Weights of a small GPT-style language model, trained from scratch on English Wikipedia: a variant of Muon for these matrices.
MLP neurons of a small language model. Each row is named by its layer, matrix (gate and up: input weights; down: output weights) and neuron, and shows model dimensions 160-223. Each number is 128 + 24 x the weight over its row's rms, rounded and kept within 0 to 255. A neuron's up and down rows have the sign that makes its largest values positive.
Before each neuron's rows, "fires in" lists the words (lower case) most often at its 100 highest values on Wikipedia text that the model never trained on.

fires in: "was", "s", "were", "is", "are"
L7.gate428 [136 157 117 140 130 132 125 102  91  97 148 109 157  75 129 112 121 145 101 135 168 142 114 108 113 125 109 137 115 125 147 151 101 169 150  84 172 140 123 151 103 103 144 170 150 148 183 114 119 144  57 190 131 124 133 100 120 137 112 150 158  95 138 105]
L7.up428 [137 122 115 132 114 106 120 144 135 123 142 128 135 133 144 133 129 113 149 144 138 153 115 112 139  40 138 186  99 100 125 103 114 105 134  97 109 144 139 114  98 157 120  95  77 114 118 131 145 122 126 122  78  90 130 155 115 175 129 143 123 130 145 184]
L7.down428 [113 124 127 134  82  91 144 174 107 135 115 149 117 139 147  93 117 114 155 126 119 117 159 149  87 126 129 123 159 119 103 118 125 138  75 159 106 115 101 138 133  99 144 117 160 115 103 106 136 133 144 137 129 108 134 177  56 161 112  91 159 119 160 166]

fires in: "is", "has", "have", "was", "while", "are"
L4.gate542 [126 124 107  82 107 165 127 150 137 125 138 143 149 145  88  98  96 105 140 121 123 103 140 130 151 112 112 139 145 136 147 116 135 105 121 115 102 121  85 169 138  91  99 107  93 166 116  97 196 101 123 133 114 148 128 116 131 124 165  79 114 123 117 144]
L4.up542 [ 99 114 151 124 146 116 122 110 126 108 137 136 137 134 102  90 117 111 130 151 111 155 184 142 146 137 125 116 152  95 129 111 180  95 101 131 109 130 165 144 192 116 102 103  97 138 116  84 128 152 116 167 147 130 107 124 133 126 145 139  92 154 124 113]
L4.down542 [131 118  75 117 141 158 100 124 119 120 146 128 159 168 146 110 124 156 139 126 119 142 145 155 113 159 126 173 106 151 125 116 138 122 152 138 139 147 112 157 105 130 126 154 102 102 158 110 126  84 143 133 115 104 152 139 137 105 161 146 145 102  73 123]

fires in: "a", "1959"
L9.gate347 [108 130 138 113 136 107 116 123  85  98 144 145  69 119 124  97  71 146 112 162 125 116 133  87 154 136 149  94 100 150 113 151 145 188 113 151 128 155 129 168 100 147 157 138 135 149 113  85 113 189 172 155  80 131 112 125 138 114 140 122 109 150 126 141]
L9.up347 [143 127 111 156 176 122 138 116 119 151 138 117 101 105  99 159 142 138 120 142  94 138 132 100 148 110 147 111 130 159 112 167 129 130 117 137 151 153 124  84 127  97 147 153 150 143 137 119 117 149 117 103 127  86 157  91 155 169 102 128 110 185 121 153]
L9.down347 [121 120 157 124 121 120 124  75 171 188 130 146 107  89 151 125  79 153 129 163 122 101 126 138 105 149 139 166 149 109  58 140 145 139 142  98 152 188 167 177 137 115 130 145 125 164 111 117 152 129 182 135 154 115 148 154 127 140 100 122 133 169 123 182]

fires in: "was", "of", "been", "for", "were", "named"
L5.gate578 [126 114 127 120 122 116 134 116  99 106 150 147 165 128 162 141 150 172 127  82 116 144 157 134 149 100 176 104 103  74 141 110  95 131 111 151 110 137 121 174 121 142 147 133 114 152 125 120  83 127 129 139 168 135 150 147 142  96 142 122 160 137  74  98]
L5.up578 [128  80 126  85 167 170 102 175 131 106 129 133 138 139  78 140 146  93 134 119 117 114 113 139 115 138 162 106 118  73 147 155 105  84 117 119 101 139  91 111 123 136 108 139  84 102 143 110 111 127 153 135 122 120 141 140 114 134 118 169 129 130 145 104]
L5.down578 [146  92 157 160 138 120  57 105  91 125 115 151 142 109 114  99 124 133 129 111 136 134 135 113  72 109 125 117 130 105  90  96 128  99 137 117 126 130 113 149 182 137 135 136 104 157 132 136 115 123 128  97 141 114 127 122 103 153 120 126 135 128 163 134]

fires in: "of", "by", "to", "with", "after"
L6.gate457 [114 108 137  89 154 150 137 115 147 120 107 126 122 151 142  96  91 154 151 123 102 146  98 172  99 109 164 114 119 141 132 134 121 106  95 134 144 170 115 103  99 126 159 137 156 175 109 144 125 152 171 156 163 142 135 142 184 121 109 172 108 154  91 103]
L6.up457 [110 128 115 110 125 188 171 181 139 137 109 146 108 122 169 142 119 111 159 150 148 134 116 133 194  80 118 132 123  95 138 135 129 123 142 118 131 143 146 138 123  86 118  93 120 156 154 171 109 160 137 158 140 121 141  77 143 141 120 157 109 151 117 131]
L6.down457 [135 111 140 157 128 122 110 124 175 140 124  73 134 133 109 168 103 140 124 123 146 161  58 129 129 131 119 135 150 108 105 105 129 149 113 123 158 135 147 143 127 122 156 137 127  95  97 117 101  98 151 124 166 103 143 109 139 116 152 153 121 125  95 109]

fires in: "before", "after", "for", "by", "following", "to"
L7.gate79 [124 169 171  81 116 149 148 123 142 138 145 136 127  71 107 122 136  81 178 108  75 164 142 121 121 158 135 163 153  77  98  96 167 126 117 115 113 141 150 158  99 104 133  96 139 156 145 153 106 128 139 119 123 122 180 135 160 132 126 126 126  84 151 129]
L7.up79 [165 135 135 117  93 144 123 137 111 161 140 133 138 158 168 119 124 158 108 140 213 101 108 109 130 114 133 108 152 126 149 114 142 104 129 119 163 122  52 125  90 113 129 147  83 110 148 126 139  99 121 130 139 106 124 144 139 112 176 160 109 116 165 115]
L7.down79 [114 146 137 176 105 111  89 173 115 133 109 125 160 138 102 123 125 112 129 147 125 138 149 114 171 124 151  92 128 146 131 145 140 124  88 106 121 141  95  87 113 130 106 159 151 133  77  88 136 146 140 121 125 143 127 162  84 127 155 118  85 140 152 107]

fires in: "of", "1974", "1995"
L5.gate581 [117 113 157 164 139 157 137 103 115  97 103 134 144 137 119 120 128 133 107 149 109 153 128 152 132 167 139 107 147 153 133 112 115 111 134 117 158 121 134 108 133 121 107 124 195  75 142 128  94  82 147 122 148 177  80 151  88 139 123 174 146 112 158 148]
L5.up581 [169 163 137 122 106 157 147 102 100 104 157 149 137 156  91 140 121 120 130 152 136  87 143  92 100 160 124 117 136 107 161 124 119 158 167 174 108 120 110  95 121 145 103 127 125 132 113 145 141 102 138 120 137 166 103 146 150 124 127  82 134 124 134 173]
L5.down581 [ 92 127 136 103 156 111 137  95 147 162 131 182 148 105 110 129 144 178 138 171 181 110 126 133 108 133 100 108 100 131 116 130 120 113  69 114 134 141 122 150 127 127 111 112 116 151  99  96 127 125 115 149 168 108 130 161 109  88  83  91 103 146  83 108]

fires in: "by", "for", "in", "and", "to", "at"
L9.gate132 [182 170 120 107 160 118 170 148 136  99 157 143 144 156 122 116 118 113 142 131 134  75 130 117 119 129 118 142 133 151  91  93 156 137 158 106 115 126 121 117  99 146 139 137 145 167 156 113  76 107 119  72 104 139 145 164 139 114 130 132  98  99 121 133]
L9.up132 [113 139 106  90 112 106 157 108 142 142 150 189 170 133  79 132 162 126 155 146 155 151 114 111 141 140 143 140 132 163 138 130 173 121 152 165 138 154 154 157 108 116 120 121  91 113 139 137 118 150 112 153 135 165 144 143 123 146 159 123  79 180 121 157]
L9.down132 [178 169 144 144 158 188 129 122 100  85 134 164 121 120 121 176  90 100 124  89 162 156 154 131 155 127 112  63 114 115 122 109 144 146 131 171 133  89 107 135  76 126 172 136 137 135 152  99 113 116 114 105 145 101  83 154 126 159 128 105 148 123 134 116]

fires in: "was", "is"
L7.gate99 [133 114 156 133 135 116 146  83 108 126 110 136 145 127 124 154 122 106 115 111 114  91 121  85 118 116 101 130  93 115 132 135 135 119  91 146 141 106  78 134 110 155 143 105  87 172 125 152 162 125 117 103 120 142 105 124 107 135 121 107  87 105 123 160]
L7.up99 [146 109 150  86  77 101  59 157  86 132 141 146 166 100  97  85 116 109 119 143 127 117 148 107 171 162 106 170 106 126 127 147 171 151 160 132 124 164 161 147 152 136 162 107 105 139  94 146 153 122 108 105 100 110 141 149 122 105 134 155 135 125 146 112]
L7.down99 [125 139 108 128 114  63 148 110 114 151  81 128 145  99 130 129  66 106 150 118  93 127 134 112 115 126 131 120 112 112  96 103 148 121 130 104 118 104 129 115 111 140 152 111 146 109 140 147 150 104 164 128 141 103 120 131 130 141 120 144 150 111 111 159]

fires in: "2002", "2006", "2004", "1952", "2005", "2023"
L5.gate408 [ 70 124 113 122 101  79 119 145  80 121 154  99 117 114 130 104 115 135 163 136 164 169 125  89 106 140 147 126 103 163 152 149 127 146 148 141  88 129 100 140 128 126 124  79 117 105 145 109 131 145 102 138 153 162  86  99 108 147 120 109 123 163  98 121]
L5.up408 [121  91  97 113 171 139 139  84 136 155 168  94  97 112  79 146 137 108 117 135 131 160 123 125 137 145 107 131 106 131 125 156 103 134 123 149 130  78 102 112 146  87 104 140 111  99 141 125 141 108 156 148 142  88 129 154 144 158 174 111  87  98 119 130]
L5.down408 [ 99 102  85 148  92 150 111 142 122 155 114  97 125 116 181 123 158 120 148 148  91  90 113 110 130  68 157 118 162 121 140 132 132 108 139 131 123 116 159  95  99 148 169 137 105 184 182 164 119 132 105 108  98 150 146 150 135 132 165 123 133 180 165 103]

fires in: "and", "or", "to"
L6.gate586 [150 136 110 152 171 188 164  86 148 116 155 126 133 117 116 123 143 129  85 131 138 124  97 109 112  79 144 168 171 119 157 136  93 155 116 110 136 144 113 114 109  99 158 156 118 121 168 106 116 140 180 126 140 126 120 109 120 121 110 135 159 116 129 151]
L6.up586 [145  97 104 159  93 121 143 105 142 131 125 119 118 151 105  76  89 106 142  90  96 151 153 130 164 138  98 166 116 153 105 144 104 100 174 112 130 140 170 105 116 101 102 123 150  96 165  92 105  94 135 137 141 146 107 142 175 140 139 140  71 175 132 147]
L6.down586 [146 138 132 121 107 137 168  98 134 135 166 167 119 115 138  99  96 113 115 115 100 160  92 165 111 169 120 115 103 101  99  85  83 176 132  99 159 164 163 135 103  80 173 185 119 138 124 146 133 110 143  69 123 136 165 135 100 159 131 107 111 127  73 166]

fires in: "no", "to", "from", "left", "end"
L5.gate455 [164 100  98 143 100 188 109 105 144 132 138 110 162 109 111 136 113 116 143 122 128 131 126 129  94 137 142 149 150 134 106 151 155 181  99 112 138 116 130 141 112 143 136 105 145 177 100 144 147 166 139 106 115 139 127 126 122 112 120 146 119 107 116 137]
L5.up455 [160 169 144 133 124  87 128 143  78 132  97 152 116 147 104 106 141 193  94 140 113 152 120 111 129 141 152  67 147 154 128 162  99 141  99 104 126 142 153 116 123 108 113 109 109 133 137 135 139 108 137 136 185 140 102 141 119 125 161  99  69 124 115 162]
L5.down455 [140 141 126 103 113 125  94 154 157 117 152 105 122 129  96 131  87  94 151 156  91 197 127 107  87 156 135 140 154 107  76 113 129 133 133 122 146 127 117 101 119 171 124 123  97 122 118 127  81 133  82 137 175 154  93 144 105 159 119 105  92 111 132 137]

fires in: "of", "website", "to"
L5.gate697 [144 167 103 124 117 120 147 112 126 125 151  72  86 128 109 122 144 136 117 137 103 121  69  79 123 110 158  93 153 139 112 110 127 133 125 140 168 163 139 125 105 114 143  90 148 132 121 111 119 177 168 140  97 135 100 100 149 109 103 153 112 133 126 120]
L5.up697 [173 139 103 120  86 130 141 157 155 163 116 150 112 116 160  94 161 159  96 130 103 135 108 114 116 140 116 114 159 128 108 122 155 146 118 149  92 109 131 122  98 122 198 112 112 159 116 108  81 136 146 129 133 125 133 154 177 145 120 145 132 191 134  88]
L5.down697 [150 133 152 161 100 149 155 131  96 118 103 149 163 151 138  97 153 134 135 122 122 134 100 158 146 137  91 147  84 101 110 109  95 114 110  97 162 142 111 119 154 115 168 163 153 130  90 169 132 139 145 107 203 127 147  94 147 134 120 125  91 119 111 125]

fires in: "the", "no"
L9.gate70 [129 119 113 126 119 134 116 126  96 150 109 135 140 133 121 189 131 118 159 133 112 134 106 146 138 179 154 144 147 131 120 121 140 156  87 133 101 143 134 110 129 142 145 136 118 166 110 138  97 121 113 153 104 135 145 128 168 125 126  99 153 114 119 135]
L9.up70 [ 89 140 143  87 119 153  90 149 134 151 110 160  86 114 110 197 127 103 152 135 150 130 116 104 139 115 125 132 155 140  90 187 101 127  92  56  92 126 146 135 102 122 109 136  90 124 100 138 109 131 156 160 130 147 110 102 176 152 150 129 144 102 115 176]
L9.down70 [160  82 178  87 115 143 128 129 108 164 148 106 117 121 153 164 117 135 153 105 166 152 148 152 103 139 138 128 100 141 130 149 156  81 121  85 131 137 125 154 180 119 123 104 107 141 149 142 113 136 149  84 107 155 113 117 146 104 150 109 126 169 116  92]

fires in: "as"
L7.gate254 [152 136 156 146  96 151 101 119 152  83 134 155 166 140 116 133 144 153 107 159 103 112 117 119 168  96 132 106 129 102 128 144 167  98 133 121 129 136  83 124 123 132  93 133 119 172 151 126  96 137  99 125 122 125 137  96 113 129 114 124  85 156 143 137]
L7.up254 [162 147 136 180 127 149 164 108 153 179 146 109 125 145 161 105 167 177 120 175 112 126 108 142 160 119 141 142 117 157 123 129 154 159 160 127 167 134 134 139 113 106 123 120  99 141 136  75 108 143 147 151  98  81 128 144 128 135 115 134 147 148 136 141]
L7.down254 [115 120 144 146 127 162 214 155 136 182 104 124  95 104 106 108 167 142 125 154 127 123 135 121 140  91 168 137 129 130 145 122 121  97 138 115 156 132  61 104 131 110 142 134 176 156 134 141 149  99 160  90 114  83 124 122 137  91 153 146 140 103 164 151]

fires in: "by", "after", "to", "with"
L5.gate448 [ 73 139 129  77 135 152 171 151 161 131 118 135 107 133 109 128 109 152 122 104 150 152 126  94 114 179 166  83 101 106 114 154 130 109 124 106  95 132 154 125 135 148 131 143 139 166 140  93 140 151 191 139 195 138 132 165 127  64 147 147 141 174  94 131]
L5.up448 [110 100 144 162 123 121 149 130 118 133 134 132 135 140 166 107 120 155 167  93 171 145 139 141 141 100 127 126 110 116  87  92 146 119 121 166 121 137 105  89 114 166 127 115 157 145 134 148 127  96 134 102 117 158 137 137 180 131 123 125 115 105 138 119]
L5.down448 [131 135 162 152 116 158 164 133 104 139 122  79 100 108 112 171 144 138  95 149 137 147  82 126 120 135 146 143 143 111 111 127 124 143 109 128 146 118 143 130 154 135 134  89 110 114 122 136 134 106 182  86 129 117 128 132 123 134 104 180 141 158  96  95]

fires in: "of", "the", "two", "three", "from"
L6.gate288 [136 103 117 153 117 129 114  96  65 144 126 122 162 126 155 123 117 137 161 116 144 117 125 126  91 140 130  75  97 128 132 129  96 152 125 144 150 136 141 131  99 136 142 159 138 163 172 100 115 103 123 139 102 112 124 148 101 154 148 158 153 149  95 125]
L6.up288 [151 143 100 136 111 137 116 137 125 141 122 117 143  87 111 129 151 116 121 107 159 114 142 165 132 176 138 146  94 141 135 131 116 148 104 130 137 170 128  85 114 143 142 114 161 153 135 146 124  73 101 128 157 152 111 114 144 121 142 177 115 139 126 128]
L6.down288 [149 117 125 118 138 121 110  91 136 174  82 101 137 143 102 135 133 133 115 121 157 139 137 136 120 161  91  91 117 160 134 100 158 143  81 154 129  82 126  93 135 167 119 143  89 121 143 146 100 135 179 142 119 132 173 150 119  97  97  95 101 141 129 138]

fires in: "with", "following", "of"
L5.gate695 [113 146 130 145 117 126 155 131 145 113  78 162 142 110 125 135 136 114 208 148 104 171  72 119 148 135  93 152 134 117  92 124 138 120 138 161 152 124 144 110 152 142 116 109 130  84 111 105  79 136 150 134 149  79 152 122 127 136 144 132 117 166 131 149]
L5.up695 [113 168 141 140 137 146 136 130 111 153 129 137 141 130 132 126 137 135 154 103 144 125 105 129 102 154  92  83 149 146 128 112 167 103 146 133 128 167  94 117 172 138  85  91 143 135 124 130 100 119 152 101 115 130 171 135 136  91 157 164  66 140 154 148]
L5.down695 [117 106 124 140 140 181 197 144 137 140 129 148 112 114 132 130 103 150 145 118 160 112 117 124 126  92 151 115  94  92 133  72 149  82  99 126  75 134  82 113 162 122  94 188 148 120 184 141 140 126 136 107 135 152  74 108 140 164 110 157 123 118 147 105]

fires in: "of", "from", "for", "1"
L5.gate606 [117 124 158 155 126 105 127  93 159 136 139 118 158 139 116 128 154 171 114 120 131 184 137  99 138 137 127 144 109 105 117 129  88 140 131 138 177 118 105 146 119 127 134 135  88 119 137 142 114 151 174 119 140 153 119 164 156 147 172 107 125 140 110 159]
L5.up606 [152 138 167 138 138 153 106 142 169 142 126 114 103 131 122 152 191 165 158 140 136 144 106 147 115 111 123  97 138 141 140 122 136 139 102 105 173 102 136 117 143 106 175 161 114 123 175 168 123 160 103 158 160 131 106 118 147 117 112  86 106 128 154 131]
L5.down606 [132 137 126 174 149 107  96 148 141 116 135 142  85 140 141  97 145 103  99 163 149 126  83 106 126 144 112 113 128 140 100 138 163 109 112 143 129 148 141 144 154  92 111 149 139 126  76 105 137 117 158  78 112 103 139 108 159 140 104 100 110 114 147 102]

fires in: "the"
L4.gate670 [108  96 130 120 127 118 101 142 112 107 156 168 156 182  95 133  84 166 168 108 160 144 165 133 118 106 132  88 149  91 126 150 141 128 110  87 140 128 163 122  97 117 135 116 129 114 108  88 144 116 155 166  97 134 111 107 108 123 114 169 128 102 123 146]
L4.up670 [119 182 147 135 128 123 107 129 102 139 136 114 128 165 116 151 107 147 141 115 127 122 158  99 135  77 151  68 119 112 131 178 110 114 177  88 137 139 148 146 100 160 113 125 139 131 125  63 142 111 133 132  94 134 136  82 140 170  97 133 152 133 144 126]
L4.down670 [116 105 146  81 116 178  96 102 119 147 140 138 131 150 167 146 110  88 191 131 186 106 117 113 120 159 120 137 102 132 118  90 100 128  81 122 116 134  89 136 134 128  91 135 138 120 137 165 122 107 145  68 130 149 136 113 162 151 114 107 136 114  89 153]

fires in: "a", "to"
L4.gate340 [150 167 123 113 100 102 143 157 141 137 156 157 150 128 141 132 132 139 147 101  92 149 133 118 147 123 119  87 147 139 105 167 109 157 118 143 116 120 142 160 150  94 156 106 125 154 116 145 110 137 104 130 135 137 187 123 122 107 103 158 128 134 120 116]
L4.up340 [137 129 148 113 129  85 166 123 142 147 136 118 132 155 137  73 143 117  92 114 117 101 113 118 162 176 170 116 138 119 109 131 110 158  63 145 103 109 145 156 116 100 124 151  87 192 147 142 158  77 122 138 141 150 120 123 104 140 144 110  95 141 126 169]
L4.down340 [117 141 148 141 146 136 154 108 126 103 139  95  86 128 102 124 117 116 129 103 162 117 164 100 132 123 155 129  78  96  96  88 145 152 145 153 111 129 129 108 103  90 113 133 123 150 134 154 137 107 122 120 106 105 103 117 113 155 128 122 105 121 105 157]

fires in: "a", "released", "aged", "an", "isbn"
L4.gate616 [135 157 129 140 119 118 116 147  83 141 168  84 117  94 125  94 112 134 131 167 112 123  78 137  85  82 141 113 134 141  67  69 161 177 122 125 144 146 147 148 147 151 152 145 129  95 100 121 152 135 145 100 108 159 103 101  94 114  94 164 139 121 104 161]
L4.up616 [119 165 121 137 109 110 104 124  97 117 131 143 139 130 114 123 172 159 130 126  80 144 149 114 140 118 139 127 131 143 116 115 198 126 137 137 129 122 135 116  66  96 134 162 138 112  95  79 132 163 173 139  95 115 105 131 111 151  70 133 157 164  93 107]
L4.down616 [114 143 135 131 123 119 121 164  85 135 133  94  97 140  69  89 135 183 134 147 125 117 100 154 144  84 158 128 100 138  86 126 140 157 124 138 135 136 137 138  75 149  95 114 124  87 119 123 140  87 137 149 139 119 132  56 123 134 120 134 124 130 115 161]

fires in: "the"
L9.gate228 [155 104 144 122 147 107 114 157 159 127  93 128  85 133 105 181 109 168 126 140 124 119 109 135  80 111 118 126 146 104 127 129 180 146 153 121 129 100 126 144 103  85 141 122 112 120 100 151  89 115  99 133  85 103 139 164 119  85  98 116 165 146 144 122]
L9.up228 [124 188 102 153 110 119 116 160 180  64 119 155 116 151 134 108 121 107 165 120 164 155 136 175 108 160 167 112 132  99 151 100 100 143 136 146  76 136 119 181 142 123 138 147 143 104 108 111 108 116 103 140 129 138 111 107 155 131 159 123 155 129 147 131]
L9.down228 [167 110 141 100 145 153 106  82 120  84 143  87 121 134 123 114 101 108 149 142 135 125 142 128 130 132 144 118 123 109 124 141 118 158  79 151 117 195 109 145 125 106  97 115 150 106 117  98 127 120  94 126 151 129 166 105 137 164 163 135 136 119 108 131]

fires in: "of", "to", "despite", "by", "under"
L7.gate499 [123 143 141 113 122 138 115 144 138 135 156 132 109 101 149  92 119  94 129 128 165 148 143 127  82 124 166 123  75 120 134 118 134 149  90 170 130  85 130 140  76 151 136 153  88 192 139 119 133 129 133  97 140 120 150 129 116 121 122  90  95  78 127 123]
L7.up499 [129 157 117 129 138 116  93  95 117 127 166 115 140 144 142 124 135 131 178 108 117 129 169 152 131 136 138 117 141 115 114 123 163  97  93 141 145  80 131 133  76 128 104 132  84 154 127 160 139 127 129 114 140 149 136 126 156 115 122  92  82 153 100 147]
L7.down499 [108 114 136 177  79 155 110 143 144 109 149 129 122  98 111  72 136 145 121 157 173 128  85 138 172 105 118 130  98 104  94 138 131 115 101 143  95 146 131  95 124 128 132  87 142 116 115 159 112 145 139 114 118 129 136 121  84 108 133 120 119  88 144 139]

fires in: "of", "direct", "extend"
L4.gate624 [126 105 105 146  92 130 154  87 112  81 120 145 126 107 110 159 152 171 120  60 138 139 114 142 129 127 145 108 127 131 115 119 102  97 112 109 134 116  98 135 123 145 174 202  71  86  99 105 110 116 153 143 126 109 115 131 164 113 109 144 156 153  97 109]
L4.up624 [161  67 110 135 123 137 105  77 107 137 149  86 138 110 127 129 154 120 154 122 120 162  99 130  67 151  97 132 119 122 148  43 121 104 104 138 132 149  93 126 130 146 149 165 138 127  89  98  95 154 102 133 141 125 133 172 142  67 133 166 125 132 131  80]
L4.down624 [148 165 126 158 121 129 141 152 133 117  46 130 110 132 130 103 162 145 135 130 131 148  84 149 164 157 119 179 122 108  96 104 101 105  95 127 144 144  88 147 130 117 112 150 140 139 104  83  89 125 150 107 140  60 112 172 116 155 111 155 121 151 185 135]

fires in: "as", "after", "with"
L4.gate160 [148 137 129 101 132 122 173 182 150  83 141 169 110 121 147 125 155 153 111 139 131 109  95 152 137 113 135 138 128 108 118 158 146 106 117 137 102 111 110 106 152 140 130 126 133 171 139 125 105 118 132 145 128 106 141 105 138 140 159 153 124 144 107 140]
L4.up160 [ 90 118 102 121 109 104 128  87 136 166 141  79 128 150 128 117 107 115 125 139 124 139  91 144 122  97 114 101  99 144 104 120 101  99 156 148  82 109 144 140 176 162 153 130 129 117  98 166 129 166 132 160 114 153 129 147 121  95 118 150 100 106 139  92]
L4.down160 [164 113  77 120 123 180 141 165  91 161 133 153 113 136 146 122  99 135 147  87 128 137 186 111 102 133  99 145 115 121 140  84 148 118 131 161 175 151 116 135 112 129 127 128 122 132 171 109 130 143 138 105 142  99 153 173 120 123 115 116 131 147 123 141]

fires in: "has", "have", "had", "also"
L9.gate570 [154 141 110 137 116 147  90 128 140 116 150 177 100 123 115 126 108 134 151 126 130 176 145 177 130  82 111 163 109 139 122 143 106 141  97 154 121 187 108 156 123 130  89  78 169 157 117 120 147 144 143 116  85 103 167 101  99  92 123 107 111 113 141 138]
L9.up570 [179 169 160 118 163 200  99 145 126  79 123 115 119 156  92 152 101 137 113 122 122 116 134 158 133  71 113  99 119  99 142 156 150  75 154 111 116 118 145 148 146 121 124 188 151 134 107 111 165 143 127  86 108 136 136 122 163  94 102  67 159 116 135 147]
L9.down570 [167 129 127 127 130 152  98 119 118 101 103 145 141 111 136 101 146 168 132 108 122 114 145 147 101 119 161 144 155 154 107 114 108 104 126 152 145 147 157 185  87 132  93 129 116 104 123 152 158 134 111 101  87 170 109 117 118 123 151 102 125  94 119 126]

fires in: "from", "on", "in", "s", "of"
L7.gate193 [109 145 101 108 116 148 138 149 163 138 145 154 151 120 112 155 136 119 164 137 139 123 124 139 104 168 149 120 139 123  89 197  63 146 117 114 122  95 107 154 133 153 149 130 151 122  91  98  67 142 105 121 127 102 113 116 112 128 144 147 112 105 104 161]
L7.up193 [167 160 159  91 102 137 121 129 123 135 133 130 126 146 104 137 110 165 168 108 143 140 131  81 124 164 130 119 117 139 146 117 124 173 139 126 146 145 119  98 119 167 130 112  83 176 139 157 147 148  84 137 145 135 129 137 138 174 125 115 153 105 127 145]
L7.down193 [102  90 106 117 169 117 137 132 121 167 156 115 117 117  99  89 153 111 108 145 103 125 134 114 174 117 152 112 122 118 134  60 135 162 108 145 137 124 120 129  73 120 110 138 170  92 128 133 108 125 120  93 144 128 123 134 107 131 121 151 120  97  92 141]

fires in: "the", "augustus", "jost"
L4.gate180 [187  89 167 100 152 119 108 126 165 137 140 151 139 112 105 149 126 158 138 126 115  91 159 124 128 119  73 133 175  71 123 159 101 102 148 131 101 172 112 171 135 113 109  97 120 142 118  90 148 147 133 135 150  97  74 161 134  98 101 164  93 129 120 156]
L4.up180 [138 121 134 100 127 119 130 131 105 125 107 151 120 156  89 184 116 148  98 131 118 149 138 124 133 111 116 137 153  81 138 134 101 116 115 159 112 154 182 135 137 118  77 113 149 140 111 135  97 152 123 132 123 148 120 139 112 122 121 158 119 110 117 134]
L4.down180 [109 107 124 139 155 148 144 126 126 100  95 138  85 194 135 167 149 157 102  86 104 140 108 118 186 142  98 103 158  90 149 155 119 153 152  91 154 134 141 180 137 152 116 150 108 112  64 169 114 114 139  85 122 141 115  96 180 124 164 135 110 108 107 143]

fires in: "appointed", "as", "to", "elected", "considered", "named"
L7.gate557 [128 105 142 122 173 105  54 121  96  86 122 140 142 155 100 123 116 152 114 116 110 151 116 125  96 116  97 172 124 118 127  97 136 148 124 112  72 161 123 152 129 112 135 146 125 130  97  95 148 170 171 140 164 136 128 169 132 146 109 165 122 136 135 112]
L7.up557 [125  90 124 127 110 115 154 111 103 155 147 128 173  89  97 122 154  97 155 127  86 132 135 136 125 126 135 109 102 117 139 141 121 165  73 156 107 138 109 105 126 152 134 189 111 107 133 120  86 156 110 153  89 133 145 145 170 100 140 120 136 131 126 112]
L7.down557 [156 124 132  92 129 109 118 102 102 134 149 107 136 146 124 145 126  83  94 155  90 121 113 151 124 163 119 158 175  91 148 133 155 137 135 111 152 101 115 115  81 156 114 204 115 115 121 113 111 122 116 108 123 123 166  84 109 131 125 158 122 107 108 115]

fires in: "under", "each", "named", "won"
L5.gate59 [117 127 141 132 145 110 104 130 141  75 125 187 151  98 122 116 131 156 142 118 129 125 153 148 105 143 135 121  93 107 133 119  81 140 159 180  97 131 136 151 135 128 139 101 163 102  67 133 115 158  74 166 143 125 128 128 118 130 104  98 100 113 115 157]
L5.up59 [141 135 157 107 124 143 134 106  99  93 143 194 146 106 153  93 131 126 107 124 111 101 107 153  97 130 148 128 129 136 185 155 121 126 156 170 130 137 108 130 125 137 102 147 128 155  91 139 142 167 128 118 120 168 125 144  97 156  94 111 126 151  95 154]
L5.down59 [106 129 117 116 109 147 109 164 168 151 130 127 119 149 147 103  70 156 125  66 145 157 148 111 173 102 145 143 132 113 170 119 135 137 134 135 109 106 154 138 101 140 169 102 117 144 115 113 149 157 130 117 147 118 161 100 100 144 124 138 159 156 153 118]

fires in: "are", "and", "they", "be", "later", "is"
L5.gate387 [168 165 143 131 113 109 152 105 104 113 161  93 156  79 103 135 161 116 119 120 134 111 138 103 131 140 130 142 153 118 141 110 140  97 114 121 130 131  80 153  99 147 102 148 113 130 151  96  94 133 112 107 150 100 149 108 127 131 115 164 136 167 117 121]
L5.up387 [138 102 123 122 133 148 113 131 122 121 154 123 146 137 103 147 159 152 103 131 127  73 110 122 100 109 169 132 143 173 108 144 124 141 102 117 142 191 115  99 117  95  99 142 112 124 155 105 144 131 163 115 183 115  95 107 110 140 139 176 125 147 135 142]
L5.down387 [143 116 144 155 123 131 179 171 147 134 136 140 154 149 154 101 110 174 115 168 147 126 163 137 175 109 153 152 177 156 128 116 130 140  96  89 113 128 121 132 139  90 176 157 176 129 168 168 178 154 109 107 124 140 159 125 127 123 145 132 110 136 140 109]